config.yaml
num_hidden_layers: 9
rope_fraction: 0.75
optimizer: "muon_variant"
weight_decay: 0.011
batch_tokens: 65536
max_steps: 13743
dataset: "wikipedia_en"
MLP neurons of a small language model. Each row is named by its layer, matrix (gate and up: input weights; down: output weights) and neuron, and shows model dimensions 496-559. Each number is 128 + 24 x the weight over its row's rms, rounded and kept within 0 to 255. A neuron's up and down rows have the sign that makes its largest values positive.
After each neuron's rows, "fires in" lists the words (lower case) most often at its 100 highest values on Wikipedia text that the model never trained on.

L4.gate1265 [145 128 137 103 108 139 111 157 134 155 175 128 127 133 137 139 167 139 125 122 110 172 113 123 154 152 158 140 105 152 135 151  75 139 170 147 145 131  96 133 154 103 121 180 156 112 121  92 120 154 125  98 157 107 150 140 135  91  98 151 153  80 101 114]
L4.up1265 [136 135 121 107 117 176 130 110 134 153 145 145 147 110 147 136 152 148 107 129  98 144 141 158 108 206 148 113 165 145 114  87 106  97 160 140 116 164 123 149 186 109 132 166 170  81 108 117 102 157 134 116 147 128 158 114 120 129 132 137 142 142 136 155]
L4.down1265 [159 123 148 163 145 127 121  58 143  91 107 115 127 108 140 117 114 132 143 136 104 111 107 162 128 135 135 127 139 147 163 110 123 107 112 104 151 122  50 137 157 132 135 136 136 182 117 134 159 125  92 138  85 145  91 127 152 169 136 143 117 146 117 152]
fires in: "is", "was", "s", "has"

L4.gate210 [115 138 145 116 127 136 150 130 129 159 137 123  81 120 152 118 126 101  80 131 105 144 146 118 129 120  92 125 126  66 100 174 134 132 108 145 111 120 115 118  90 131  84 135 112  98  93  92 111 112 137 109 145  92 141 113 174 108 140 163  80  95 152 114]
L4.up210 [141 125 142 169 161 117 123 104 151 186 176 119 195 135 153 152 124 118 134 115 180  82 127 120  99 100 129 145 138 105 139 142 140 167 119 135 162 148 131  87 125 107  94 138 134 111  85 141 108 101 123 141 155 117 104 110 113  99 105 128 141 161 105  95]
L4.down210 [157 112 130 146 148 127 110 133 156 118 116 115 106 129 144 107 152 159 116 115 115  80 125  94  76 141  96 182 149 115  95 152 117 110 138 110 133 138 125  96 158 143 143 169 128 132 141 156 128 119 137  72 121  52 147  91 172 163  87 136 122  95 131 151]
fires in: "to"

L4.gate433 [114  95 116 135 112  99 136 120 118 123 115 118  96 163 127  94 131 102  85 135 176 117 131 132 137 128 132 109 142 171 113 139 134 146  77 147 149 144  87 104 121 122 145 167 116 123 132 140 133 105  89 130 114  83 134 135 120 120 118 115 137 104 112 114]
L4.up433 [152  84 109  87  96 132 101 111 111 138 159 147 114 141 106 113 150 157 144 137 180 123 157 121  91 113 125 166 139 128 116 136 114 106 113 134 123 102 127 115 159 137 134  95 155 127 106 135 147 130 130 156 132 144 133 134 160 134 143 159 140 165 170 146]
L4.down433 [121 172 111 152 144 148 112 148  74 106  84 161  97 150 114 142 171 114 153 130 154 127 136 134 118 130 110 136  95 158 152 169 166 146 106 130  99 146 163 128 147 109 124 131  99 139 172 169 105 100 102 104 153 130 124 136 143 118 102 118 168  95 138 136]
fires in: "to", "by"

L4.gate773 [121 120 120 135 110 185 112  97 103 164 130 103 148 106 125  97 126 107 113 114 135 119 131 138 143 166 162 126 148 128 128 170 125 136 118 132 169 142 160  64 191 119  97 103 137 126 128 113 164 130 105 119 124 120 122 121 163 133  83 118 184 185 125 100]
L4.up773 [155 109  91  96 157 137 172 141  90 105 125 127 145 141 116 155  95 130 142 167 145 121  85 157 124  97 136 123 119 126 120 122 130 120 148  94 149 141 130 143 148 127 108 164 171 146 164  94 148 106 117 119 112 135  85 142 180 147 167  68 135 134 156 136]
L4.down773 [141 136 151 115 107 131 122 111 154 151 129  75 179  60 125 117 124 137 120 145  99 148 116 133 105 105 153 144 132 111 131 143 125 147 182 104 157 109 129 162 160 149 155 137 160 145 162  85 120 129 107  84 121 115  66 175 179 118 130 139 151 144 126 166]
fires in: "of", "under", "in"

L3.gate611 [ 89 141 142 118 120 160 100 122 128 137 113 122 129 114 164 133 156 110 124  84 106 135 113 125 152 121 123 145 158  98 134 106 129 138 110 160 126  94 119 139  92 124  59 107 150 144 122 127  91 112 166 103  94 139 138 135 105 103 148 109 139 149 143 125]
L3.up611 [149 146 124  94 130  89  89 161 126 144  99 145 157 148 139 154 143  97 167  98 125 126 149 128 179 161 138  92 105 129 157 137  96 119 120 110 112 133 147 101 147 124 122 155 157 120 113 141 138 132 119 152 118 109 146 150 140 155 160 143 148 144 157 134]
L3.down611 [166 108 132 135 154 121 137 139 188 121 150 124  89  91 130 120  97 137 105 154 138 131 140 130 125 142 124 147 135  76 115 126 131 144 129 102 132 102 106 140 105 129 118 105 168 143 115 123 160  93 106 116 136 152 134 119 121 173 116 105 128 156 111 124]
fires in: "on", "of", "to", "degree", "with"

L3.gate1928 [148 144 134 104 145 149 157 102 109 121 147 131 137 102 118 135 147 136 133 171 111 168 133  88 130 145 143 180  79  78 125 161 126 144 129 113 126 111 121  99 152 127  90 144 136 128  97 100  93  72 132 126 116 107  84 152 182 118 127 176 179 125 121 136]
L3.up1928 [124 106 109 153 117 121 110 162  91 136 133 156  94 141 101 137 103 170 141 140  89 121 124 152 119 143 155 133 106 113 148 120 160 122 108 128 128 181 137 111 138 142 106 142 120 163 157 125 101  93 133 140 128  93 152 161 180 111 117 130 138 113 127 120]
L3.down1928 [157 145 113 121 100 118  85 131 152  98 128 134 105 113 117  96 110 123 137 116 105 110 136 113 126  75 133 101 127 121 100 125  75 106 148 122 171 131 141  95 155 120  92  99 156 118 120 127 133 138 130 139 145  83 103 140 151 137 121 131 150 108 110 117]
fires in: "of", "inside", "above", "to", "on"

L3.gate257 [146 130  99 128 110 151 113 168 130  74 126 128 101  96  87 110  83 139 111 140 123 118  92 105 137 119 138  89 147 113  94 104 162 104 122 133  96 120 152 109 156 170 120  77 145 153 119 121 117 135  73 157 150 129 109 160 182  96 144 122 168 120 153  96]
L3.up257 [141 151 143 126  73  97 125 126 163  94  83 131 121 120 147 118 139 123 128 155 102 135 167 115 149 137 121 102 136 144 159 111 110 119 101 143 136 121 137 137  71 144 124  98 145 113 118 111 122 137 154 124 108 140 103 145 108 110 117  96 125 128 130 108]
L3.down257 [122 125 148 147 140 148  82 179 129 174 111 185  89 119 102 106 160 134 109 132 121 113 134 131 133 143 134 153 124 140 154 157  74 127 160  73  81  99 128 162 133 116 122 130 139 164 101 121 145 123 127 124 122 149 124 185 132 134 129 150 111 134 137 120]
fires in: "of", "with", "by", "as", "than", "interpolation"

L4.gate1165 [120 113 106 132 112 130 145 108 107 112 130 153 106 128 136 121 153 117 133 133 141 110 140 138 119  90  92 128 131  93 123 125 119 128 158 127 125  76 119 136 130 146  92 106 107 125 128 103  50 134 108  82 143 105 133  92 131  97 196 130 183 137 145  97]
L4.up1165 [142 143 118 111  87 109  80 108 125 143 126 123 101 147 168 121 189 123 143 102 136  85 114 152 118 116 120 145 148 128 147 109 140 119 142 110 116  73 116 127 116 144 140 140 146 144 108 132 134 139 104 140  98 116 100  71 150 145 138 130 102 164 101 115]
L4.down1165 [103 119 138 158 138  84 144 157 108 129 113 144 129 143  85 136 185 139 152 114 140 129  91 102 137 118 151 105 155 108 103 143 119 132 148 115 162 147 111 150 183 146 156 154  91 133 153 100 139 111 113 121 135 114 163 162 129 146 140 133 118 131 125 128]
fires in: "to"

L4.gate764 [ 96 151 115 126 142 154 153 130  89 156 147 120 142 163 138 128 151 102 158 134 137  99  88 134 141 115 125 122 142  75 135 116 117 173 139 165 129 114 117  84 101 107 137 133 106 107 136 128 168  76 132 129 152 103 165 128 141 133 132 117 132 152 150 119]
L4.up764 [ 87 106 156 144 127 161 116 127 112 162 178  90 108 136 160 122 169 146 150 116  73 141 153 136  74 137 124  55 116 125 146  86 131 159  96 146  96 114 136 130 102 127 139 136  94 112 124 134 128 123 130 119 179 112 106 129 115 132 129 117 170 132 123  87]
L4.down764 [135 172  88 126 127 116 133 159 123 116 118 103 106 130  71 106 140 139 152 125 116 125  90 132 120 125 103 159 110 104 135 135 169 101  90  84 147 128 138 119 134 172 114 154 101 121  96  89 134 135 127 129  68 138 122 114 112 113 165 166 152 101 111 101]
fires in: "of", "to", "sultan", "sheikh"

L4.gate497 [149 120 114 138  98 136 130 138 105 149 152 143 101 137  91 150 165 128 153 134 132 129 149 141  82 131  75  88 114 107 154  69 123  95 125 114  96 157 112 141 110  92  96  89 144 156 144  61 116  98  92 102 143 119 148 141  75 111 134  91 146  86  95 109]
L4.up497 [169 144 136  95  90 176  80 114 128 175 125 106 120 118 136 146 151 114 198 120 103 117 147 118  99 129 132 106 168 124 102 164 122  94 138 129 118 161 136 134 120 149 112 137 109 129 155 134 130 145  71 140 104  85 163 115 154  91 149 168  81 110 118  84]
L4.down497 [142 104 104 143 172 141 131 134 128 118 203 153  75  80 141 118 131 121 164 161 103 152 146 152 123 111 169 117 122 119  92 107 121  76 129  92 122 116 161 121 170 153 100 140 105 103  87 139 154 123 112 122 135 117 130 166 158 135 116 162 154 161 111 126]
fires in: "that", "which", "to", "be"

L3.gate1228 [167  93 139 111  61  80 131  95 174 107 158 125  99  99 109 130 151 111 153 113 146 137 122 162 128 166 142 131 110 111 104  97 137 160 128 127 140 131 120 129 115 135 135 150 118 111 116  95 112 136 123 115 122 135 114 135 122 132  95 120 132 135 151  68]
L3.up1228 [156 111 103 128 137 105  95 164 136 179 166 101 104 117  84 145 143 108 156  95 110 104 122 116 120 111 161 152 109  86  99  58 134 119 137 138 163 137 103 157 104 128  83 121  98 120 113 121 148 108 117 114 114 140 123 118 114  76 115 111 113 144 149 131]
L3.down1228 [128 122  82  90 105  98 136  94 148 140 168 128 122 124 126 158 132 130 138  87 120 122 137 138 107 161 131 118 163 130 126 133 120 155 131 124 133  91 132 125 117 103 112 151  99 116 125 124 100 140 168 140 125 113 162 101 111 126  87 111 180 155 127 140]
fires in: "to", "from", "of"

L4.gate1347 [123 100 235 119 137 134 159 123 103 135  91 107 144 128 121 142 135 105  87 104 131 117 135 106 153 130 142 113 145 146 137  76 129 130 128 139 100  89  99 114 160 123  96  85 129 118 121 159 101 135  92  97  85 121  98 112 130 102 168 128 182 136 149  97]
L4.up1347 [113 113 114 107 151 195 135 138 143 135 115 101 138 171 122 175 137 143 110  91 158 142  92 136 149 150 114 125 108 121 103 141 118 162 153 122 121 127 157 102 157 137  80 144 120  90 132 107 129  90 147 116  91 154 102 105 141 145 151 108 144 108 128 101]
L4.down1347 [149 149 148 121 131 130 128 170 107  88 116  90 125 107 113  78 121  59 128 143  99 119 171 142 117 136 113 142 163  73 157 187 151 117 140 106 102 130 120  95 127 134 150 118 126 122 146 135 138  81 118 115 112 107 127 118 139 102 117 126 124 145 141 123]
fires in: "of", "from", "for"

L4.gate1553 [ 91 135 124 132 110  91 132 124 135 114 106 149 129 111 108 158  70 153 157 122 128 109 119 153 151 119 153 120 140 130  80 155 127 103 143 128 184 144 147 153 134 162  96 126 161  83 105 132 118 139 116 110 149 147 129 122 111 161 117 138 112 129 106 129]
L4.up1553 [156 123 119 150 134 113 166 119 135 114 117 122 130 155 121 157  79 124 139 153 106 157  57 109 147 115  91 144 155 116 109 100 143 117 104 124 155 137  73 135 141 123 126  97 142  64 110 111 113 143 128 145 153  76 140 132 129 135 134  69 126 151 117  99]
L4.down1553 [ 97 114 150  94 111 110 127 125 111 150 133 113 156 145 121 105  70 149  90 101 136 134 171 127 116 168 134 101 117  99 157 142 139 105 106 110 138  95 135 140 137 115 106 103 149 139 135 166 107  68  97  94 138 113 151  99  54  93 133 134 129  92 106 163]
fires in: "at"

L4.gate1621 [163 104 163 147 143  90 132 164 145 120 106 133 160 132 120 111 177 136 137 169 141 114 140 180 158 157 174 148 117 152 149 111 102 118 141 135 129 129 142 175 110 153 110  87 135 145 146 134 130 121  78 102  91  90  86 163 120 136  95 106 146 109  74 135]
L4.up1621 [144 125 147 151 129 141 139 110 121 100 110 133 123 141 106 117  84 140 117 164 133 163 141 115 115 144 124 120 135  85 109 211  93 163 169 133 142 142 131  67 134 117 143 128 149 152 116 167 165 115  85 141  82 130 147 116 125 129 142 159 132 152 139 111]
L4.down1621 [121 125 161  76 108 148 126 178 169 174 120 119 153  92 149 122 111 142 115 146 163 125  91 120  93 141 117 121 123 192 122 101 141 144 153 151 121 126 145 158 142 131 138 124 129 137 146 130 126 127 190 158 154 120 121 144 183 118 132 129 114 144 131 121]
fires in: "a", "part", "propaganda", "an", "outdoor"

L4.gate1383 [ 97 118 139 124 170 143 118 146 128 108 142 108 102 120  97 109 123 184 127 103 127 111 107 133 126  89 124 131 111  71 134 163 110 143 142 155 145 161 146 125 121 162 109  99 147  83 134 156 109 113 162 124 140 128 120 141 186 101 146 147 126 140 120 152]
L4.up1383 [174 130 138 155 186 157 125 109 128 157  76 125  92 118 150 111 143 112 155 123 128 121 147  53 160 142 165 134 133 127 116 122 159 113 135 115 153 137  75 161 104  89 120 134  98  53 122 116 107 125 110 122 113 123 110 122 163 100 150 148 118 103  96  73]
L4.down1383 [131  99 157 121 110 142 164 116 133 134 151 126 109 102 147  72 134 140 133  91 133 171 148 173 146 121 123 125 120 160 109 127 101 161 125 119 114 128  87  92 128  99  88  97 126 111 111 151 137  79 124 116 113 108 149 142 126 146 134 137 150  84 164 106]
fires in: "of", "in", "at", "heat", "the"

L4.gate1860 [138 164 128 120 147 147 133 146 107 174 138 143  90 128 185 121 132 131 118 111 109 148 129  83 109 106 151 130 157 127 114 136 139 109 147 119 150 187 120  74 106 154 114 122 103 118 124 122 117 112 138  86 122 135 127 114 124 161 137 148 141 164 118 115]
L4.up1860 [100 110 107  91 108 137 118  80 140 152 117 176  91  72 137 120 171  56 149  97 124 110  78 141 125 127 134 128 121  77 114 150 111 158 106 119 157 132 103 128 114 123 113 127 118 105 134 131 114  87 126 144 151 164  90 110 116 108  90 125 180 142 141 110]
L4.down1860 [156 122 139 123 140  90 117 116 129 139 113 104 130 127 104 163 115 130 165 157 156 124 143 141 171 145 156 148 113 142 115 136 123 151 131 166 104 140 139 163 107 116 148 141 132 181 112  70 146  90 151 104 150 102 124 124 170 124 120 146 142 157  67 148]
fires in: "of", "to", "in"

L4.gate105 [116 130 112 152 160 156  99 108 144 159 115 109 108 172 110 154 112 104 129 113 151 135 167 137 111 145 107 132 167  93 125 136 110 202  98 102 161 147 124 140 127 126  94 136 111 154  92 135 172  86 107 136 136 144 161  90 118 133 143 110 135  89 145 124]
L4.up105 [107 174  76 115 127 123 122 118 105 120 137 135 160 173 156 102 120 125 110 130 131 116 178 148 116 141 125 172 128 141 140 144 169  96 124  93  95 128 114 111 167  85 100  92 131 121 198 103 116 157 121 125 118 138 154 134 111 140 128  99 106 131 113 142]
L4.down105 [111  96 138  91 112 120 102 156 165  91 122 133 145 135 120 122 123  86 160 119 150  97 136 130 144 153 121 114 106 127 158 152 101 117 130 171 144 150 154 135 120 115 137 147 143 136 134 127 130 124 128  73 123 165 131 136  79 109 104 122  99  71 116 127]
fires in: "was", "where", "is", "served", "only", "first"

L4.gate1851 [118 122 133 120  90 122 138 109 118 129 110 164 171 145 159 115 120 168 116 144  87 127 167 161  78 112 116 154 154  87 111  93  49 115 111 120 118 141 121  65 129 106 142 110 132 130 131 129 132  97 147 122 145 136 160  92 130 120 158 135 116 134 148 114]
L4.up1851 [166 122 128 121 139 132 108 139 157 134 122 158 137 116 124 143 105 115  92 106 107 128 171 105  76 134 152 107 137 122  63 121 132 137 163 115 131  78 169 109 133 116 129  88 122 125 137 163 157 132 131  98 119 105 119 147 113 131 124 119 106 142 104 112]
L4.down1851 [127 169 115 198 125 133 109 112 127 118 107 126 102  78 137 137 147 146 102 119 126  71 111 135 138 140 118 180 131  84 157 124  87 131 175 118 101 112 126 141 103 145 133 104 151 105 127 113 111 111 100 147  78 177 154 158 122  82 122  98 128 170 145 189]
fires in: "that", "president"

L3.gate177 [112 101 125 126 140  49 126 130 140 131 147 124 162 155 157 144 140 152 152  94 124 160 122 138 165 188 131 125 148 123  76 121 130 167 139 113 151 123  64 123 188 151 170 132 148 132  90  90 149 132 127 122 141 111 134  92 140 100 134 164 110 145  94 118]
L3.up177 [105 153 142 121 132 110 143 164 101 107 147 162 111 114 163 108 177 138 114 105 132 135 151 156 111 119 129 119 117 132 150 127 125 143 107  91 110 109 112 106 173 156 158  98  94 110 125 131 117 130 139 116 127  99 140 118 194 147 121 174 156 126 171 168]
L3.down177 [158 150 113 133 115 116 137 126 152 107 143 125  94 103 133 106 128 133  87 131 127  96 117 117 111 153 128 151 164 107 132 151 148 137 142 134 117 105 151 111  66 156  96 120 154 128  96 147 101 126 118 127  79  93 162 157  77 158 107 137 153  81 182 134]
fires in: "in", "on", "from", "of"

L3.gate893 [116 170 162 124 119 132 109 135 112 163 167 106 122 109 159 126 133 134 110 135 154 125 178 115 122 116 125 120 137 108 121 107 111 146 157 121 172 139 115  81 163  85  93 139 105 142 115 146 136 120 161 120 115 129 163 140 163 134 139  95 130 113 110 168]
L3.up893 [110 121 122  74 135 138 151 133 162 139 131 106 121  95 138 160 126 128 130 129 122 128 137 133 128 114 129 163 144 131 140 155 120 128 137 130 125 104 117  85  85 115 127 141 106 129 114 138 147 128 117 116 119 133 115 125 122 108 126  60 123 118 122 155]
L3.down893 [117 163 158 151 116 110  91 162 133 190 147 135 111 123 125 123 149 140 119 138 112 125 156 147 107 116 165 139  99 116 143  96 145 118 165 105 118 171 119 196 176  88 128 130 111 148 137  87 151 144 169 133 147 162 136 168 171  90 121 153 135 156 132 119]
fires in: "be", "became", "as", "s", "become", "is"

L3.gate1796 [106 152 131 127 172 116 102 130 110 112 133 106 143 109 129 204 111 156 127 129 152 118  77 165 150 135  99 132 131 135 153 130 142 172 122  96  92 157 171 175 118 171 109 172 121 122  94 104  95  90 118 131 146 215 119 117 133 134 144 168 138 144 105 125]
L3.up1796 [131 109 119 118 141 139 118  82 112 149 136 131 147  89 145 141 123 113 155 149 158 157 160 132 163  88 112 118 146 154  89 146  94 154 124 136 110 144 144 107 120 122 149 136 173 149 105 118 116 136 117 154  98  89 164 143 168 144 154 139 106  79 114 115]
L3.down1796 [103 118 144 126 119  97 112 120 133 120 145 125 151 133 130 143 146 118 104 118 145 117 108 126 148 104 162 115 153 136 100  91 121 132 146 111  97 128 125 138 159 102 128 152 130 171 146 136 147 109 109 105 138 107 128 163 173 139 142  68 146 102 122 149]
fires in: "of", "born", "mr", "by"

L3.gate607 [111 132 122 109 121  94 100 112 116 138 110 131 127 133 107 149 133  84 116 158 100 109 131 109 132 105 145  99 110 127 164 106 122 164 144 111 120 120 148 150 107 118 163 121 160 102 149 154 125 139 108 117  83 149 114  93 141 153 146 123 133 148 117 118]
L3.up607 [125 105 159 133 128 103 121  75 135 132  98 138 109 107 160 155  73 117 170 134 140 134 132 152 127 106 146 126 160 136 109 117  69 107 125 144 133 145 111  96  86 158 126  97 152 150 119 128 155 128  66 130 130 169 132 175  94 143 141 131 145 151 118 134]
L3.down607 [116 119 140 137 125 134 131 135 132 202 151 159 125 124 136 105 118 127 207 124 136 131 142  96 160 117 132 112 135 127 155 124 134 111 164 171 131 129 143 166 118 108 159 158  93 119 119 110 109 138 132 146 150 112 139 121 136 133 147 127 117 130 175 105]
fires in: "of", "2016"

L4.gate316 [115 109 147 101 124 132 128 110 115  83  78 125  92 125 178 100  89 139 138 106 119 134 131 114 119 139 143 165 105 142 140 130 166 137  96 147 157 112 140  77 140  89  96  93 140 102 156 128 129 106  98 110 133 115 142  94 116 134  84 137 112 135 137 120]
L4.up316 [156 136 143 139 139 147 122 142 163  90 141 110 149 150 135 108 169 152 123 116 145 110 149 172 143 130 110  85  43 116 133 161 155 136  90 129 203 143 147 153 104 157  96 103 140 146 151 122 154 136 127  95  93 148 118 114 147 142 141 123 117 140  94 156]
L4.down316 [106 142 159 151 133 158 138 115 139  96 148 108 107 118 112 120 131 135 110 119 120 149 157 147 106 171 127 125  92  88 110 132 150 108 116 121 121 128 132 145 158 175 119 144 141  78 132 127 126 133 166 143 104 168 148  82 113  92  92 162 114 102 131 104]
fires in: "of", "in", "for", "to", "headed"

L4.gate1738 [139 129 178 137  98  88 137 131 117 158 127 113  97  97 131 121 148 116 105 108 162 137 166  78 143 151 124 137 141 150 149 144  76 162 130 152  70 125 150  87 104 118 127 129 174 116 125 133 134 152 108 135 119 112 169 163 104 148 158 135 102 133 110 140]
L4.up1738 [164 128 128 156 100  82 106 115 126 121 124 169 135 119  95 123 148 143 155 107 154  87 133  96 123 113 119 140 138 119 185  84  73 128 158 107  98 121 136 102 118 128 133 112 151 147 120 118  87 162 126 120 140 103 109 164 113 144 129 124 118 172 137  99]
L4.down1738 [144 134 119 149  91 143 129 123 133 128 144 127 143 130 162 137 140 123 119 112 140 116 131 150  99 108 165 137 131  78 187 123 142 119 149 155  91 109 159  94 162 105 180 123 131 131 147 118 124 137  94 133 127  79 124 136 148 158 163 112  98 134 137  96]
fires in: "of"

L3.gate237 [101  95  96 143 137 115 134 121 146 131  77 150 122 131 155 160 145 117 113 182 137 160 141 117 153 166 156  88  67 139 129 142 118 154 143 124  96 132 147  94 126 115 117  87 130 119 177 115 142 114 109 114 141 119 162 127 120 131 162 133 143 146 124  99]
L3.up237 [150 135 111 124 128 155 114  97 100 105 128 137  68 168 177 106 170 122 106 112 112 132 121  97 131 147 131  85  76 147 116 115 161 140  62 112 138 118 105 117 129 123 105 133 132 121 134 127 138 106 121 120 139  82 130 134 123 188 133 105 123 122 109  88]
L3.down237 [141 163 126 136  94 144  97 130 143 141 154 126 141 165  86 120 120 150 132 151 113 118 121 149  93 127 133 142 140 122 161 124 152 115 131 113 169  73 133 127 138  95 108 131 138 132 130 108 165 101  93 139  81 138 133 124  94 112  87 116 112 124 128 125]
fires in: "of"

L3.gate1276 [126 104 165 154 119  80  92 133 150 140  93 126 134 122 132 113  92 132 114 122 162 152 140 146 163 131 163 117 156 143 166 104 156 158 136 129  90 100 120  97 148  97 117  97 136 167 144 119 137 139 129 154 113 129 173 128 128 125 147 102 130  99 111  91]
L3.up1276 [137 119 101 118 100 120 145 168 130 154 140 141 156 104 159 135 145 142  97 164 146 132  88 138 179 173 158 146  94 147 121  72 154 165 123 154  81 131 143 131 132 141 120 147 132  85 113 125 141 141 103 139 108  84 134 161 126 151 134 157 160 147 154 137]
L3.down1276 [128 114 184 142 120 133 100 146 126 136 124 133 125 165  96 133 130 113 133 138 133 117 135 129 145 124 154 105 151 158  84 128 109 127 133 103 120 121 138 126 137 142 110 125  99 150 139 134 166 146 128 162 120 138 160 115 188  86 123 144  95 125 170  99]
fires in: "of"

L4.gate1686 [139 104 118 129 164 111 138 134 106 107 125 121 157 126 118 148 111 133 160 125 169 174 124  77 137 122  97 115 138 121  99 125 128 117 144 135 116 104 165 152 136 107  91 114 140 146 101 128 152 153 137 152 110 107 126 144 121 142 140 146 104 114 154 113]
L4.up1686 [180 111 109  90 151 150 111 102 107 122 126 108 126 126 109 142  84 134 105 161  99 138 150 128 148 145 118 152 108 130 139 139 112 134 120 130 112 123 136 113 115 131 143 150 112 106 112 150 126 149 152  80 123 112 100 133  96 145 174 144 173 103 110 110]
L4.down1686 [140 157 106 130 139 151 117 119 102 153 126 160 121 118 144 116 144 151  75 108 134 142 117 190 126 115 139 122 133 118 141 105 104 144 132 123 142 118 121 144 126 118 141 132 141 121 128 127  98 135 112 143 135 115 148 151 139 119  73 115  97 108 156 130]
fires in: "to", "as", "with", "unlike", "also", "whereas"

L4.gate420 [125  99 105 124  81 130 117 121 133 134 104 118 103 132 101 146 166 143 175 113 148 122 122 140 124 122 131 149 140 149  92 137 175 106 108 144  84 110 106  94 108 111  89  79 167 133 124 160 110 122 139 118 109 128 131 147 103 122 123 138 112 110 111 134]
L4.up420 [145  99  97 121  98 146 145 166 110 156 158 142 107 136 133 109 142 148 142 155 132 127 154 106 181 135 138 157 132 148 102 159 129 141 111 102 145  85  78 152  87 139 112 166 142 144  80 158 108 117 102 104 126 140 161 126 166 109 148 140  84  52 141 134]
L4.down420 [131 124 114 169 110 117  99 169 136 201  96  99 113 124 126 132 148 151 114 119 106  94 103 147 122 160 127 161 117 126  98 157 130 170 130 109 143 118 111 131 113  69 122 176 120 108 121 169 113 145 175 107 101 118 140 142 104 127 135 149 128  93 130 136]
fires in: "to", "must", "cannot"

L4.gate815 [112 111 138 118 150 138 106 143 117 163 136  87 157 118 119 136 111 172 133 122 139 114  98 132 101 141 124 126 117 124  85 108 132 167  85 117 149 116 144 114 136  83 106 117 126 157 124 172 159 162 145  89  99 152 149 137 133  95 112 127 167 132 136 107]
L4.up815 [118 147  94  93 177 134 158 109 148 138 137 135 150  99 129 104 143 139 129 148 125 107 121 132 125 144 108 139 143 138 133 111 131 118 126 119 101 124 118 104 123  76 145 119 125 108 107 119 119 110 141 130 145  91 161 133 110 107 102  91 116 152 146 166]
L4.down815 [129 145 142 145  80  98 137 137 140 126 149 152 142 101  80 120 141 144 153 121  98 103 140 126  81 158 132 148 133 133 123 130 146 133  82 125 125 135 129 142 143 170 135 122 103 142 121 121 115 114 123 131  93 138 110 190 122 128 129 110 113 166 138 155]
fires in: "was", "also", "is", "were", "are", "remains"

L4.gate310 [129 140 120 138  77 107 110 138 132 131 112 148  86 142 116 142  96 131 107 111 153 125 115 147  86 102 131 162 127 136 171  69 125 134 130  93 140 138 145 107 182 110 153 133 138 157 113 144 135 149 142  97 160 120  97 144 132  99 142 103 149 100 152 160]
L4.up310 [180 145 124 173 184  93 127 137  48 199 142  98 170 136  91 155 110 126 118 130 119 117 128 153 137 135 107 116 100 141 142 138 130 168 113  98 106 166 112 129 147 104 110 145 133 141 125 109 123 102 119 120 134 117 121 140 133 152 106 129 157 153  95 138]
L4.down310 [133 108 100 132 141 129 120 127 103 171 106  70 113  96 119 102 128 123 104 124 126  96 102  82  96 103 139 119 118 119 150  78 163 158 117 160 160 117 127  94 153 131 133 141 114 105 118 154 146 101 156 111 107 169 151 151 113 120 102 130 172 109 108 125]
fires in: "of", "to", "at"

L4.gate1929 [136 117 157 123 105 160 104 145 126 138 122 165 120 185 167 144 144 123 157 113 132 133 135  99 125 140 109 150 142 141 126 136 135 144 137 139 107 102 134 204 141 128 133 123 131 152 105 101 127 147 132 102 132 116 152 131 140 124 125 156 113 118 162  77]
L4.up1929 [133  80 131 133 121 117 146 103 122  62  81 150 114 140 104 111 166 107 125 104 159 154 119 119 131 108 110 155 118 177 138 156 110 127 121 118 127 142 152 124 156 124 125 127  90 147 106 163 159 125 163 107  81 119  95 133 104 144 120 106 134 145 129 123]
L4.down1929 [121 115 188 119 124 118 142 149 122 177 130  89 150  98 125 131  74 132 124 137 150 139 114 157  95 131 129  77  93 164 143 102 136 130 112 138  98 153 128 144 135 118 144 123 101 140 115 142 123 177 151 130 110 131 137 113 110 135 123 134 161 144 130 157]
fires in: "a", "known", "or", "an", "now", "registered"

L4.gate500 [124 142 124 153 168 112  75 125 104 107 124 134 113 121 136  95  83 104 128 117 156 141 123 151 167 114 155 105 125 148 119  99 138 149 123 119 129  92 158  90  98 110 118 148 139 121 127 120 136 150 107 151 152 157 160 153 124 111 133 115 150 162 142  93]
L4.up500 [163 108 120 109  94 118 153 145 161  92 136 158 125 120  96 118 114 127 130 125 160 144 137 115 124 146 104  93 148 161 145 154 138 144 147 171 102 137 119 140 124 130 110  89 118 169  99 149 109 107 126 143 137 111 162 130  74 148 107 170 103 130 163 125]
L4.down500 [ 86 128 106 133 118 145 138 149 116 121 199 134  84 128  97 130 129 132 140 112  89 118 129 121 115 128 143 159 101 141 185 176 125 125 133  92 143 119 144 132 158 149 157 140 121 137 156 117 131 148 130 117 112 139 131 141 136 136 120 116 115 136 114 124]
fires in: "that", "despite", "of", "while", "unlike", "after"